Weights of a small transformer language model: 4467 steps.
MLP neurons of a small language model. Each row is named by its layer, matrix (up: input weights) and neuron, and shows model dimensions 0-255. Each number is 128 + 24 x the weight over its row's rms, rounded and kept within 0 to 255. Numbers have three digits each.
After each neuron's rows, "fires after" lists the tokens most often just before its 100 highest values on Wikipedia text that the model never trained on.

L14.up1028:151134123188104107117118123116121169138148140167124088111114112151092148126140120162104100074102158146143114100164074117106162125105117122174150136093087136128108122149115101104148116109109098121128158159125113094150167133115124134176154095114178105118136134109138131106206144132148087121108142142132141111138123136125097158109123140141129100124165121172122150126128098086140082128123135124157102108161133169131159086131117156110158121139136122164146175114127110153136147164146134117162089150108125109150119147110082127128113069165146098109148117170080147140120152135127152150139087146138148144131155172152133139102117116143145153156118109110106121116103119080138059133107142124112166123084109103111141169118099111133149121161132137173145110130109106108135105127111138
fires after: "1"

L2.up757:132159107115115121137125134135181136122170130077142106150130139173130161118152174119202122163137142102151081119119114134122148161130145116164172127117115113097142176117103122163159118127120140125111167107160079135140107120121131138128135130114123090112104106138144161100168128137139122179151149138098126148169127122115123129116094147160126165115162135117128150114149100128075103138130153147088154094099131086127105145135133116147132136099111116103129142135106121125141105110098146106165119115118136106128119161073119141147081162158104102093097117107119117097096128159103141126159114157132099107215129094136097087083110107149170120113124147098143125135107133121124152155119102114135138142123132092134136190196122142137136082149134149106086150122135129106150100113127120
fires after: " act", " pr", " Comm", " sec", " ind", " spec"

L2.up840:151118138126127120115110103143103120077166121145143156124116101093052101067132123126140149164124121093123156117125166133129093130131156120139151169156081174142113134114129091147110116157128101140108152130143151165130148132139161086130114149138092170086115124135089147149095121151139115117123122140148112126099146100120204084102137091128109161136144094163080106138102145107150136114094101131168161135154146136123139094121055101130128126157100146110136150137118141118138153119127134137136131125156123102120079103146114163132099119148131105132122120125102111148126104154129102118123112144131085158095147174110180159101134141162145162128136142114122132105140102156129105139115116153121099180122103094100100163140141134103116117167146133146176192146101136130120145145130157
fires after: "rit", "ed", "ic", "r", "in", " crit"

L2.up1498:110129152111112144087106136138119072171157130131117133077118130148126108136137123159129162164148116134125145154120113064132130141156119108158119156103167154150143172158160161134102116120163122183123146091119123154124137101135076102089117133107139102164133131111110146125165151150116157137080100139159125142126140130078141131175125116155077141120132138101108140133118157112091153152129113119117111119131134136122153127144107141158148103128116088147140127108107130129081137120128132123183134123091082156070099137120113174107100142091087152143155131103112133085161093159166142126077088118148117134142169119105164110089130127122153131140144070175140118148144109151115120143126135163121091131117123168122143129160122161143123162105076101114135151172118157118108122126109125
fires after: " ac", " In", " ex", " f", " ne", "g"

L7.up714:107120090123119120143133133110142148104137126103164119099123155149113164133148147119172138135149128129157149084141159148134170173146133104114155094090144141149115131113096129112137153113096089108095126095127092111124096072104150159115140119141130136107133145113103140164147094129185097151124085117125107138161125163138101164137130119108181152149116082094126126129126132104108113106150131128153094115159148101128122125087162154119078135123097106103147072091095162130128115153146105115094157071142140136116096104140149143118112109157131132136132124180148155129173122132154129151142134119122128181104111136168105146104118118126163099155099105121117122108125095123101190126101109155085167112134112116118121169146120148133128126120135126151149129156077173140144128172198133
fires after: ",", "b", "-", "\n\n", " B", "v"

L2.up1212:159116106117141140150137126140121158160107141109138093127168137166150110085127145122122129136107125180121117110102139141147103128128105152110116124137118162107112109124100124138080106166141120144148151121124116131119127141179129129116125156126142184091144120137138168079121089125125136136112142123140142129155112092107106165134139137146118165148114127135136101128099124146100102129107103159132089134171131121142142123112081099180126131149148096118121170132105082109145143106173102122144095127102086113154123119120142095189137088133092123110121100127099103143104076107124128124128080111122171110117158124170148080102126095154128141131155184127113140115141171076126153135126086122095213142122136134111124123101092135121112102181140177193127106153160148153131129138133129
fires after: "ic", " M", "ik", "eder", " Fran"

L2.up1259:119099104133084173108141118088149131127133148156121140092092119155091129169115097121152126094104149106104120102095143157163176110140162132102103124172155097096132167149099155108160130142105153097102099146120100155149148095154123150147131103123101150172121115119104124155118107130123124152149094127087099129141143133119127116102106164161119126126140103100145114113157143146143108144102102103118135179142110140118085141154076129113142131152157115129174129136140096124111102121162130106143104140125087108141206147151136143146130110122143171187132091114146128112139114142156083166133139167144145128189122148121129121127090137132092121141151092134124152143129106180133140170131102088088121122148110107155122119076084107150098136116112117117092102108133166157118153118124117
fires after: " R", " r", " sc", "ran", "ul", "mp"

L2.up456:164149157129119151112137144129088119179166128123097104170132170163125126102163152122116130137122155121115136130060110128124115116147093117098126138122138123186126164079130093127139128115122098107111156134123098101109094157150140100104073161122139123114096160176112135143129118144110146096128136136146138099103156158125152126106169128164173131143108128145100112123099180097148153115140114104127081121114122118147099117149126188076128120098163133115181166101103160110137133088142110112078123137133166114083108119152119126164097151131094133172132125136132137128150145143129110150118158124117163137107089137092129154120135166143117148130140129126135128126154111160113135114115132141148118116090167150097188107109099134116112121140112136105124116081189129111075092157115135
fires after: " B", " b", " acc", " m", " Par", " leg"

L2.up1263:174095153110183138119165134102159117122072116145103139138153149121129108152080126124145147171122095134119111113119160122115192141119124175122092114092121114198095127135133107160144080168135110110099162129155085114114125131084154164159157109125123112112162109149111130129098139148124091132103104114121128137091143107126159150097123136124107141141120126147108121120142139146165135131118133144093108102142058166121110114156109118113121145116112135110143116141167145143141158107136131105138153135081138108141115138137128119134102121122135152129155108146099119120188113138111142130147145068126144171143096128132131159158109156157150211133131138156119149137101105076131168123125133104153154141130116153087100145174167146095134099080109121116128126087130096119133110111101131
fires after: " E", " Le", "e", "k", " M", "ie"

L2.up1339:194135111131153100140165133105138060116149111115160109161071138157153143099108113098103150157146073152084089128165064110148126137143111157138145143089108137114128091107157138095159127114103164098078111083137177141153136110118130126055123103111109111053134141130062135142138111140133117116133137136124136118149119096114124108160166124127112147126084133123123149134136127151121162141112154135149149131101150124145132111137109110158121119174117142102144135114112090146122137144149164130143122087104155153115134153143128139158156140117138118143137163118121127146126161120137119128113103103126136111110146121101140078173110116096129131164149151115113084126108128104138165125132138139175135159115182146144149142095160121149158154113106104135120104184150127127113144116104148
fires after: " In", " An", "é", " ex", " im", " V"

L7.up1322:153169159103102143119099147132116102174103128127103146113095146097122085124073102094126156151128144158143082124118122119087168138063152159125114114127115147105118113153129117162133174132146154116164113095155132120104140116083089128142092143149115081140096117115113113154096146158127102120117166124113134153145108114129161161140125172158112182139176076114146136136110161125118147138138135151160124099186133097154112139124107127159139116100126092127163147149123108173120123095124114117098148165140117096143112133088095089129143141177075106141119137138149125159132140117155124120140159133137098134091085159125150123137142113148152117154152130151090116109117129116141118084148107142131141142152101133122141153116129092136086111124119133124143175099146103105147084165122071
fires after: " L", " H", " F", " Y", " Le"

L2.up72:133092126075107193100122114167156118162186109139144158142135089137105124164124124136170123102118121103103115113144156085132157121180108127153175132176110118115107123125123128174133109137118150102116125150171110160104130095166135140139167116134106146130151153111112149149125117120078099127108128133168122108119105137094106147090101106113157111101133132160150145137176148110210148104146145166145089131130118114117131118116128117102098110129197114114120112137140123110116129174122121139106117144147124131100126129105118123116091089097134131115144137095152137130133115115084150166166147124092092150120117092102101124106110169133124117106151132119143069108093119149143106129138120126131092151127131114085114123127105093173113161156116165136099147117141159156121169150166120
fires after: "h", "ri", " Char", " Al", "f", "u"

L2.up1419:135135118131112126132117078148108130123136172149115106091106156121110117145117152098126120170137121152095114141113118126112125126126083129090105169104111100099150142157130143176106105110163147117083130157138161175084118121180133119110118129105146176137179113107125125114081108128120144167118158114147165113117105132108132135148095124131115093170112129125142098159140085155135096148117116104089108144160129144146125126119095165125095149060144136145129110148093128157092095142122132159138175139155148135137131136097079117120117152151114100115131103171140160150156130110135113130102154205123144101144098089128111159125126135129112156134095105104138138137123133114122121132115145093117135111155181179104129177137143187123091149136137103150117127164133104107118139064140147
fires after: "S", " was", "W", " Sh", "B"

L2.up923:175130129111171132141095109121144099100149108146164169098122204144106126096140105149074125133118110170115130165118089112129095119113125179099123118123117146119142142127128123125168102122107151141136127109096157124120146096108103157153116123138158153105136141127178102142138157167152121134103143119132149127173137135111152144138112160113106158119123083061117123165073073153104103121116112107126120098084136123135169117084114205100095164094140095146144141097101151159121173096122153164109113116140134108110096163093130125135104116125101126150150173140120096116149128140152109104130161099157124144142140172104138122102108162136115146129115113144137144121140114126152160160129121132128128127173170125108118115140104121132117122111113142074154141093120129114158106143092119
fires after: " se", " E", " found", " Gre", " e"

L7.up820:140150144109107094113146110172131123119179122120107110111127124122125087107092123118135147167124117130150118145146154090119157113144104148147095138133107105136115179144099142139144128100123135098119147142130148133156163148118120118121108112158092164125103114116126103103107158110116154144091118093122092154106141138135144125076154116145146157139124147158144149079124116141158121103109120128176128119124149138168110088104126130099123119148167123119144109132133154079120167127140129136194103103102168085116116095103114096106079116114123096149126082087105208118162135163184186165135083139117132162116141140167130143147123122149155137136164090145143150148113192164126106124105129157159109136109087142102072135114120103109101124122153129134153104129132103123128129150125091
fires after: " |", ":", ".", " G", " of", " with"

L2.up1125:134132126123097131131122124102119145148109100122169113147184060148169128115141185120155160088118129159121165148151121135117110121126120119148107108137097123117119125116153118123121138127133129114123094121082138105134160124079127146119143119135119141122098112122129133122147100106110172112153158149087109145161138145171161103137153146101154160133118159152093157111145105138132151099158154179123132124136113145111187072149129146127151126177089148118173152102158135167118131132088115110092133133125176121087113138134164119098119145089142094134149108131131120092145144090154136157120165147133112133132161117136105092125085153165127138105091102133109086128108114127121155144095120168135149133096126149142129106152167100160127148101178075155107112092113093089146116080106100
fires after: " V", " p", " ind", " c", " v", "V"

L2.up964:157121125137096166124131095073099128082149169121104135131139139135091126140102069111164164152150127110145085154134095130074153110111117078145119162139114143145138171110089138140141141158124093168113131119154167132131166135177123099152143120141135095159119111133132127163115096100130099116170123102124113075114127134137135159114128105149109109151123189081082112083131135135108139153144108191072131129147140186115141145128149159110138166132148132137105088165123126121146109154140146151111137112164130160152113120105125103163127155152119133093100123124144124132132088084158076140126110118149148134142120131141101052119157137142117151096138115080104132128132162126105143145121124122129152101120121117134146116122104128128112156105134141120168140144142092141087114152149131
fires after: " R", " ro", " ex", " comp", "ument", "og"

L2.up946:111103086137126128104149100128111161145104140153108150151132136166110125132066104129102136160126160149140184133126091150165130105096127131158106113103133109140135126112070144107169141107124114149149158088150134104117103094110129095090106138112139143147092138101150183119144170089109152132089146114142147160078163164128129113156162177136113136145106134144139116119138100133114141203134109189150126115164151134132117117123112101144137108118084146158108128118128129139150114136129061117149134091126146094125131110121134115091126090098167106098107092126126154150133150138152112099094112085095131117129142129122137124114147128155146133153132127145181164144159160134157158123141148128084110122125099152082105117136115154184148121134131126124161141122163139108104133087081126
fires after: "il", "he", " F", " ro", " W", " w"

L2.up468:139147168101094148101129126143133132114126121124127111095135135137116133133129110155142110112162166151118158183097076156124148119128087114113117138147171110150105104162084123136113133147148157096128108107162155131107109148116158100115130164091125067145120059146128139145140071135102081086151142134129135141146133083128129153130171157161104117104155082138161139126147126097092108131123091137119138121155128101113146136109131101087171150131144108090120167122136117120118142098098143141146120116105109103093175160131151170166126135114130122130146085126136069086108156111087146151114168111120137132166118087100095148120149121144146141134157131131163147091153121154120142148084086123120090119128111117171113152107161160139135105160108126117150130167159137135149118120157162
fires after: "R", "D", "F", "T", "un", "ad"

L2.up305:121204184067122118126159137166123145148140060121122095139138117122133128136123136155111079123080136136117110107114133114159149167108135150125146133145109081135114124115143100092179128178147150142099137134117108061131109154109125131100128135137148149109143148100127097144126129135158097101101138125133107123161157140092133129106140167165097122115130134105144126156078118116156113150117110109130160117103154168077096130129121129117126112147120088152095124121139073154083171113091091096136115121151092148116120146147158134137170163106148135163117142124163066133152108145131099158121123094125103115119131126135177134155110143162148097162144149155137118171127120090111130119143118168109125147115126097100144113187148122150131123156145155134128098107123117136122160132146115
fires after: " W", " P", " F", " Pro", " re"

L2.up1363:113133105116120128148149126099144181151154147113112159173104134134109108123114139111109144159127104126097103086110122154099138107194163130170128141145105101107098113172098140094123144118155172154142079134107123161075164154088123130142108114158083127115146139103113147127128106139093115079134099193097104148106131158107131123141084123094097148114168135102163161122089097153126146108113106120111159125162129157111133149100153103118113131119100110118128122142125187102119156116085126178107099099164168146125131112110157100150115140108134137153159115147142151133137147147141167125122114162164144162121117067101127102110150125130116096120116132133150156139114120129135131165111117165153096181119132105099102130159107132136166122170131145106121103138093131157124099134137108
fires after: " Ch", "h", " H", "u", "ch", "and"

L2.up569:086092155118107154119130156150143106085131166146098113131139122180147136084119099098120157124130127131122158106111120147092082089094164156157116145114108123150163136139150123107150116137139096095132100124150150123092181147137095154081150154107144132137148165092117118165111176138076169131148132123093107128128147120076148161137115119139123114149124124101157122111150157125139176080107131137111106149161110107111101149132103123123081169159132148135116116107131133112126147096130157157115110133130125119136189197099060136144130124119108148137129117131109072124125105102119115151139127129143154150100114142137122102085108111125115146136162173116136107111068087133143154140130143150121100126091152099153134132123185129125147120143085158104142128120167139155145139114101127
fires after: " W", " w", "ll", "ra", "he", "ort"

L2.up238:112158148128142111122136152173095130147102140139137089098089132130095158170093109134169141098119115133117160130121126092117142143183134131116132149110114141162154137132141135138106120084097131162121128109122110130139110131138074135131148117169113163098139126120150164134068131186166154149123133127120149116171170102115132107153141095077134130141129145171153158083114135105153116126114115118144160157098071176143119105178146090103119121129142123119125109106102135136135093085149073141134174109112135123114168124083121124135155114163142150112109082137147133109145100126142132133112131132158093089137131113130088110120143162129173151150159152124111087117136153113135176087147112126151105125153109148111164131151150065137112102116150108132122132143137111124075073117132129
fires after: " V", " P", " p", " C", " Mart"

L2.up1341:105079123108144145149096140091160129144154114160135128103068183098156074109106121129154092113126144115108115119191119151114082125119178117128142108081121133098134113139143141109169100106115104150083156117113146149170127137112102116153127163122089125103148126144116165142138195109124101126119111099141131096169095189131123132106110146098091142107103156200139128176113107106095113133128148143155086126148100106167169116137145166143124127108131149130167110112140102146148149140152119098138121131117097152095140097106151113133112116125108159130131121198183109132143150078157147124108121146132102131119113118113129137123097129120124115127118131120129137121118167135125135137194127113119155118153108095149120138149128140116139124127122117166098097163106120132142139147096093
fires after: " l", " T", "opul", " V", " Val", " z"

L2.up256:096144098118151108133174142105148127127154158116132096111107157132121133136128153130153134147091124133123094116142140099147104114135151105151126094111132155157116094112075143100102149161104136104194143142141162129124113139135142112122127169111131164115126112134158143099156155119067099138156105117120151120132113052118106108165145124133146122143114135084162161154103144135111118119113094151139150169156155148162140142147140109166133151092138117089124137110131127139117139122074071126110171152106120150137094183176134170114146142085151139128126100128120085113159118134134101113117086103150133157162132124120103197117089148112124135137103127145141132147113125141102098071112126128139117138101123150109120126098128174164110100133108140123171098136117110139084188093101123
fires after: "w", "m", "b", "k", "ess", "h"

L2.up1218:081163142145134127094124089158124116112150094096145140145094145121130133131139109150138123148119131129139107158123131148118143138187118125108145141150142130091125171106084131105121138138121079170150181132162114101123140105106122137146155123144157112124108166118141132113166144142148092141108095121133092106159162148089159132150131094139124138155112097137145140139108122106109126156132127096105098141167094176094109111062161153099118139119126123142112155079158166131089135130150112158132142147126180091146146124161142117100149118125134073156099125150125124089128110116121102062104137120108114122135125148121100122155184124152114150130101078143140135134118159108089117143167126067145151166145097119101139186148136109139098114135137118163190123105132135105113157141097105
fires after: " R", " B", " K", " J", " St", " P"

L2.up88:120115104114158145106158147168129159147129118131147109136140152128141090116126100119129136121112131126137102127110118136138141076107127117101133134166138172093135113121168126091068149114168145071111191128127077176138129173152105121142128104079096140168148132120116101162118118098116131130180096087125115120085116114074131167144165171124173132118089138127138136143098109140125086123130139105128066172133115136124115129120098155164127089131141138150129117133104117124150122128159148125080132162109144107101166139105090116136133092126123129151140183134092109132148151135106130109153094146115145083117155153119113133130141144082134098135122094118145148127126152100147113126153107164132119119127130165116159114117107185158149123142106150157118157116094164141092171114124174
fires after: "h", "f", "of", " name", " h", "at"

L7.up88:124098112164134128120124108126103096139107138124140124098165126138108121134095133165153126126114152165097128134106148134135105134150100153110106131127114163119065131115136115113128108128132147160108144181151087165111107086112150161154140115147148110091138164131176083099073116146181078137115137114126127167151151104156099131156142167155065143132106134141115104105132131150120134070153097149150152150104165104108145083151157124106151101140137152135133111124100073153178136108116118117102125130111126136122123148109141153129185148102160152104118149121108086155124107118131120099147128153122126123140141136152122135165062111103104129150130155120150106115131147119121152151102111072161152142155119160138095121113127122140119077120135108152137139173205130124168130120116126
fires after: " c", " C", "C", "N", "c", "ic"

L2.up1384:139083132153123115107131096102148146116176096145099116120117161177115078173089132136108127080178106155162142139128169096119148087108108126106127132141163141130121138133089167104126151125131149129163124109142135130139099172099139101122109121160165132122123111099154164131180113132093102101155114104167126113127148132127130115136153130108153083150087131069111117097134125118137113138112162098133126161153120117127141136108140132164127122077137081113177145156113119123129144156137101134150111126140141063135105108090141190125096146155089119129133109122128122131144107141134136152111076143168173136126122139108120093076098149138117159125140111129155144139134136143113136145094121171148123122133142164140166113125091097134122107149133048140113137142166165140120119090147145
fires after: "x", "in", "l", "ig", "ort"

L2.up1272:105131097096118081146092136126126118135151079138113090099118106137080138113093141123153142139124121109172146139115166129164134090124121078153151084126106082120129181107129101134111125156143113128114175121160125133089118089158139183135116128103112129107100124124103125177178137166154160108106118132155106137131143107136133091117107158118120132121156144175085111141080149100172138143094129106148111157093132130133157167120149131123081144104096124127132172164152073129109091136132111137096166145129131152111147121118142136135069147143104146178148133132161089089102133128110147148123131097110153161114148138163130087128127173161134137176092134109142113125145096150106174105130131139138129124153129121109124131126107090165118128139155160086114149118147144162140144136147138
fires after: " comp", " ind", "ad", " Pre", " sp", " pr"

L2.up843:129121160103128094090119196131117133099153160113126129106105131166131127153109121127122107109132135143141101139126158138165133135109114083112101119081136155114113117121114118105119114112197106133168092131137155112157131097099124160141148090089108151092167092132142129139123109139111126108108092124134142120152150114134173121131132138140123157125145086136122169072109157130137151160091128098144103153092091086108107141090128151142140097114145144103139164127123088111138137151122142092148144133110122121140145135149143128094139121113086141136158120104123144101136160120152146128126136137133111105093160134143138155158150154140150126115120129124130107176093141158088098126143088136127126138117185125122155061167110137166155102116104196120166126146146091131062158177088162
fires after: "ed", " un", "un", "g", "way", " ab"

L2.up105:114156150090119136146132126104136093108160100160087109101117121117137147128090125117139129152127182120107106130168108112153142108098103142152138133149139127148109119150130126184130099129118096121103127137079150084112136125110140207121167101132103145124150126130127138111133125138132147149145108121123113147114110124138061147176138130116119147166101130137116108142163126161140134113117142093106116115134139115148104146181151135162060111111109167139119155143175083142103158149117112146107115172163169097109146169112135112089093147119167115111156133167131095056073112125124091115103101158137118111116145107152139118104178110169124156120131150113138102145078112164119160148119079163126187110119132122162126132145153117117122123106129133132149108123123122103128148160119122
fires after: " e", " E", "e", " o", " ne", "te"

L2.up239:132137139145123170096120151176119123129113142114133140136119115128122147098149138168137104137138183106132110094156140149154142117116136091134120134153141101099130115110124127098140141168123115155126137092107115177150093090133167149111126111145169143138148106119112140118113141130154109157125096162102144135150130200081133130134138139139113132158113119151162127138107144105112145130128085188146132111109111163165104125105138108165167117180151122133137094088117111121146136092144125198085101114115121167101107077127087100145104123102123137112126114108106139083143126131176144090177133086119170104134129109128099127170155168138131130114076135156120143116130128110136118126122137162118110127123142111105148130126067148117094143093136198146107114126142152094064120146097127
fires after: "ri", " comp", " b", " pl", "ol", " B"

L2.up888:150151131107131124141156146146118121122153136132151120144167118151143146100144129149091156121128175146122145093145157117130123099144140150120115144109174153133121106142099109136124057103123143080120149144139113137144092180087140120149118122126116140108164105139105105144077158130099113097129130155142133117115169131158138146113107114102145092149100104110158159134143150148112093162108171117089120123091094111072108090161119145117124167171121107146122129087092078155116120106128189141101139109122135119102167131157151122099135128113096160163137141118148118129152147150144145158157137106131169112122158127124163119150124099176154102143107161132177126106094113136099073130091142134122110125141118063134113126110130079135133155142103129125168145172131093120127123104126068
fires after: " J", " H", " Sh", " Tr", "w", " B"

L2.up237:138110170141148126124186103126152121090132118131151124157113077155131138170138181154137113135129168134119162127092087157121115082115089076108158110143157185102104165146111120156099136097126150149138118124151138113128073139158165091088117135130121132122114105119119160144104137140124118145132102154136123118123114177142148138120119095176109094122145132129103139099125141131087142129117126139106122170127068100133103130116149167116132097125104130122142091160087146126127163080122159116090140094170112138138099138137138155167144099119127131131166105071153126099107078125093169176160152163138139166134127145119095149133085134156121163148120110138170139146152119147124126113115111136126123107147102101124129115087122119166118152120124146127105116111097140101134141089130181
fires after: "h", " tr", "w", "od", " Sh", "og"

L2.up1409:132123142136153074161136146193115134170140086111112091143107160119085133131158152137140165162123177126121127152132147115093111128134091151095160063115117170139127104148132128136122126115130181194070124109162142138139136119151126125110117109147156098136128107102163105147119162157163153142109120136118142117157114143135101136123096161114130094096104102121121146143168110122136138177087121125093121174126126146147150132119099118126167144094136074077126134127133144160158132153085141126111155127149145106104143129153174134099119104141144171083123124161168127108099145118123183126117122138146113112101115132103107080129150098135160152140098101101067132144132116153109128140105146103099161101152122117137097120173114120119127129140123085127132130123120122143105084105133143
fires after: " man", "al", "u", " V", "ar", "i"

L2.up566:106153128117132127143130109133123115125171139134160109117168137143116118102113093090091127149122107142089130151120146090154135138126122097124145103157110171120125161137184133113163133115119128138149136101157119136119100074083116136093147151151125118127187172122162131138100070139138123136160157110177139157130132129113118111142144087103113168128124126106155156105130092135084129139157093182129124105141168170175146115127138152152147170114115109131143133106118128139121130139096121149162108076119109130159131130120122175099162120112156145113135121129143128107145137132134077123125118107149162122137144087048114134153111137118102145086134103156108113132096142098143168103130132121122111114153158123147154129115071079137136126126114098123141105185111156133068167155139082
fires after: "==", "===", " ===", " =="

L2.up633:134112129142113119106129140169147137073149138110144111094093126133140135147126098129133140112130130167089078155125091165139164142137176123121119147147082123140085176165103105106116175114177131148116137130105145129117089143133142122140099115136121155113119098135106138164119075134093139089108112120139074114141103127127130070131139163123141130168129107132107126091146147132117072158113123125106155140145097113078104166119127177120137134115112163125130132158107108124100148182208099137124165132138130130166147124140179108081174197146158118120127160102186149103106137108113083135122117163139130116123143114121126120113140146161108146128130148117144102099111132142082114164148146148132098106135113129135127137153131141139127164153124131111116134100155098152114090113113121
fires after: "mp", " r", " Championship", "as", " ro", " mat"

L2.up753:131105102134146142124146104133134134106135114165134125132151127103140126073192101143132135108130151122104145162128140163128137101153133116156122064105112116157159121129142133140149169120135124144136118174103159116091067127065121138085179153158142164102108113139143109147128129103124117101085087096127133123138126138121155133123132133150152104142114126144103125153138117082116159114161135123120150128111121095109163107115121121110052142176197118137112159163170155114136094107173125109145144115150150114122097173103109106148120119088109086112126118136138127143112127159128105120075180081150139109149129120167101157135136169186132080104134124126081134153116114113163123132121122123116108100122110108142167129161125155150140115123107087134132131134101146123136157121132085
fires after: " the", " K", " Cent", " W", " S", " cent"

L2.up1127:144093115120120166133120112137124085116106132107082108083079181123088113124164112126113113135151145121098148147134156099131152167127147132108129133088146128144120165136130107104122105102103127152116127163095051134149110118154157128143124146144113187118137102136169166164147097157131138108145118124116126118169136125110125115098131118148168128094101082130079127126152188191146148132150140107115140101117104127141119077158105103158108118103113097131137178130112108171124124098086109170161163119175100137146111128113122179150115091158107114111158088105146121131124147094115131160129099137140101106133101123157115095135081153141126146144091136147145155087106118147149149127115143126141144131134110164132133170146074141130131131134123152113138126167121110127130143162133168
fires after: "av", " Car", " Lou", "ant", "v", " Dav"

L2.up1246:110120172126152143109096160115143074131162089138117101125130171142144104126146124163135134158151105107151110136091103104137160117138087094105139108158160131116136129155135128113138152088158116093140135171141168118152153156055110141113120110140114139125156125139106156141141120136102115104124184106098077121101116111113088111133125152126145124154106157142186136130150114116094152141111189103102137148115118141124102102140092172119124130108111127129107146123141103172109110178129150189122106117161089104145144128108103141159122126126101129163119214150123137159147141090118141138138179123112127154133117152170121133124125121177154094141089088116122141108143119116124103120153138129104127125121099136129101156125141085152085127138091058120140134112135129142119121131095143
fires after: " E", "en", " H", "r", " e", " F"

L7.up115:110117161093097139113072152162122164104115131120126115150113155109131123124162135133129110181138148069117151125121115090140131128115173098134140164167109145113128090126170115117176119123138135100163127170115119133149122084095132143142150160128146100125093123154103134133104105161128126142095121161165124107140153135111139069084165115160165144117147121108160146078143132148137130117127106116131143148126117105123109158147125176128148116120130124144147071193126122074090147092135157116118158107117142125107089127120104165115132139107176130104143118129095084141147141122129111139101134111181152146134115138117100080057143157155153095141117122110160106127097128127088144106103161120140103141147176116111138167156147116107130131108121151118115148134136130127130194094128115
fires after: " ==", "==", " ===", "ot", "it"

L2.up402:149135121083093115111106137150125165112106109149129118124143115151120083137157119136116161138068142122118143193124135119123145136116144144155199079119165102126128129169099132185112119148152097113127104136139170117133122125095144097157150144135112138144118104124133129169070129195099201117115111124149169081148130129129098121135142162140154118163146098147148121125113116106139144123148126123106117113144114122109135171128144127124111102125121083115113163137130125120116136133105136137135116074151124132098176124128111104141114128134121144121096146123178129116101145124111128118102149126137094110125158124127168087152126150129142128125119145132163078148113064174115116167091106104154148150112084112086136087173113106135131131127126138115144137120183126147176084158134081
fires after: " co", " J", " def", " comm", "ag"

L2.up1346:136158153167125168118150152143131145114121125107112120148150113102088127135141154150106134170130125128128115137101090113125165121163093107112163097151107155139134133078127142090127131145199119143134153121163160113147133152100094098130145120130129118077110129102116120126146118098169104134114182115116103141114143108081128137130125115133128131114122154106098072097126117113174180129152115144157194157121157122130133136151123159108163143111127119146100095103149119071108116111133126129124144111142167099133104116134143093134097125128134109177099141109173151122089131140187126135135108132154085151070112119133137152125133132148123146103124153151149174120162080121115125150121118122075125104158116103151104200129118154097094133130165094160107138134155119115117080103108123
fires after: " F", " R", " P", " St", " Port", " st"

L2.up102:154161119148152162143107121087138150103132079114105139126129138109107100128135168127136133144124102155110118106167138141117110149123149151095160118144099096114128082111119140151125136166164120108116170124124109146156113090134140113070129138111117121129124128159149122104120133134128134120125116135119181117113096198101113095186143095156119129135149124125125119173119165109142156099158153150098112094144135182101137163112076087167113137118133132131063098117127106130119147172143174103148120101139104133134113118113139143133125143122131157141145147110096144150179158120106143147138132111152169154128162104121091155128134133141074126139114119165155119144104109146142110099165138143148082130132121135097114161126165099098101110081144087061139090147117154132087163138094147
fires after: "enn", " ac", " g", " Can", "ar", " in"

L2.up334:128142101143155110087117129147155138160103111091158108139109159152121135150192127147113167104129130152095101110138107154115123155130145143127145111123149105162100129104105137076119137129155140134130134137166082099150132166122131108071105143106097128176121149117144112119087102130142113146126087159113110149137091080114124091142133116115125127186112157158118179133130129136150153086144134084126128116115150152115108138117150128119128114134178132152134105142113095096144192115094129144141110130089136142103125093105116077132123069152105163146103138094129118067159134073132136171106117115116119102151106173151136159178132136174134112156104132095132136123116166117120121108138129192131135142128129111127139131168142130188124127136156117146106112135127157111138082118145121
fires after: " V", " Y", "V", " v", " J", " P"

L2.up527:172127086141112071128150107125123102126142134180114156123145141150185093105127103087084102169112152128114128114139086113075085113114166106130132102106123110159146136122133165095139113135099149133173109169127136132132133180125139147147117129128091142142106109080180106148135122112156103135141100157150145070108135118139149090142129129117147147174116124139156101184101123125105133143149136093129155083135124146119164140119109152167100134135122134139150093147154101113151133128124107080113142144126148153094122141138151106145151165111098097121098117138141137127146116144160139114156108164117133144176117153120119157106099111146073111141155098114110164091109120121159157095101111144104099123116093120139164089124164141147087123133102184109131134145094113112118094122129155
fires after: "\n", ".", "\n\n", ","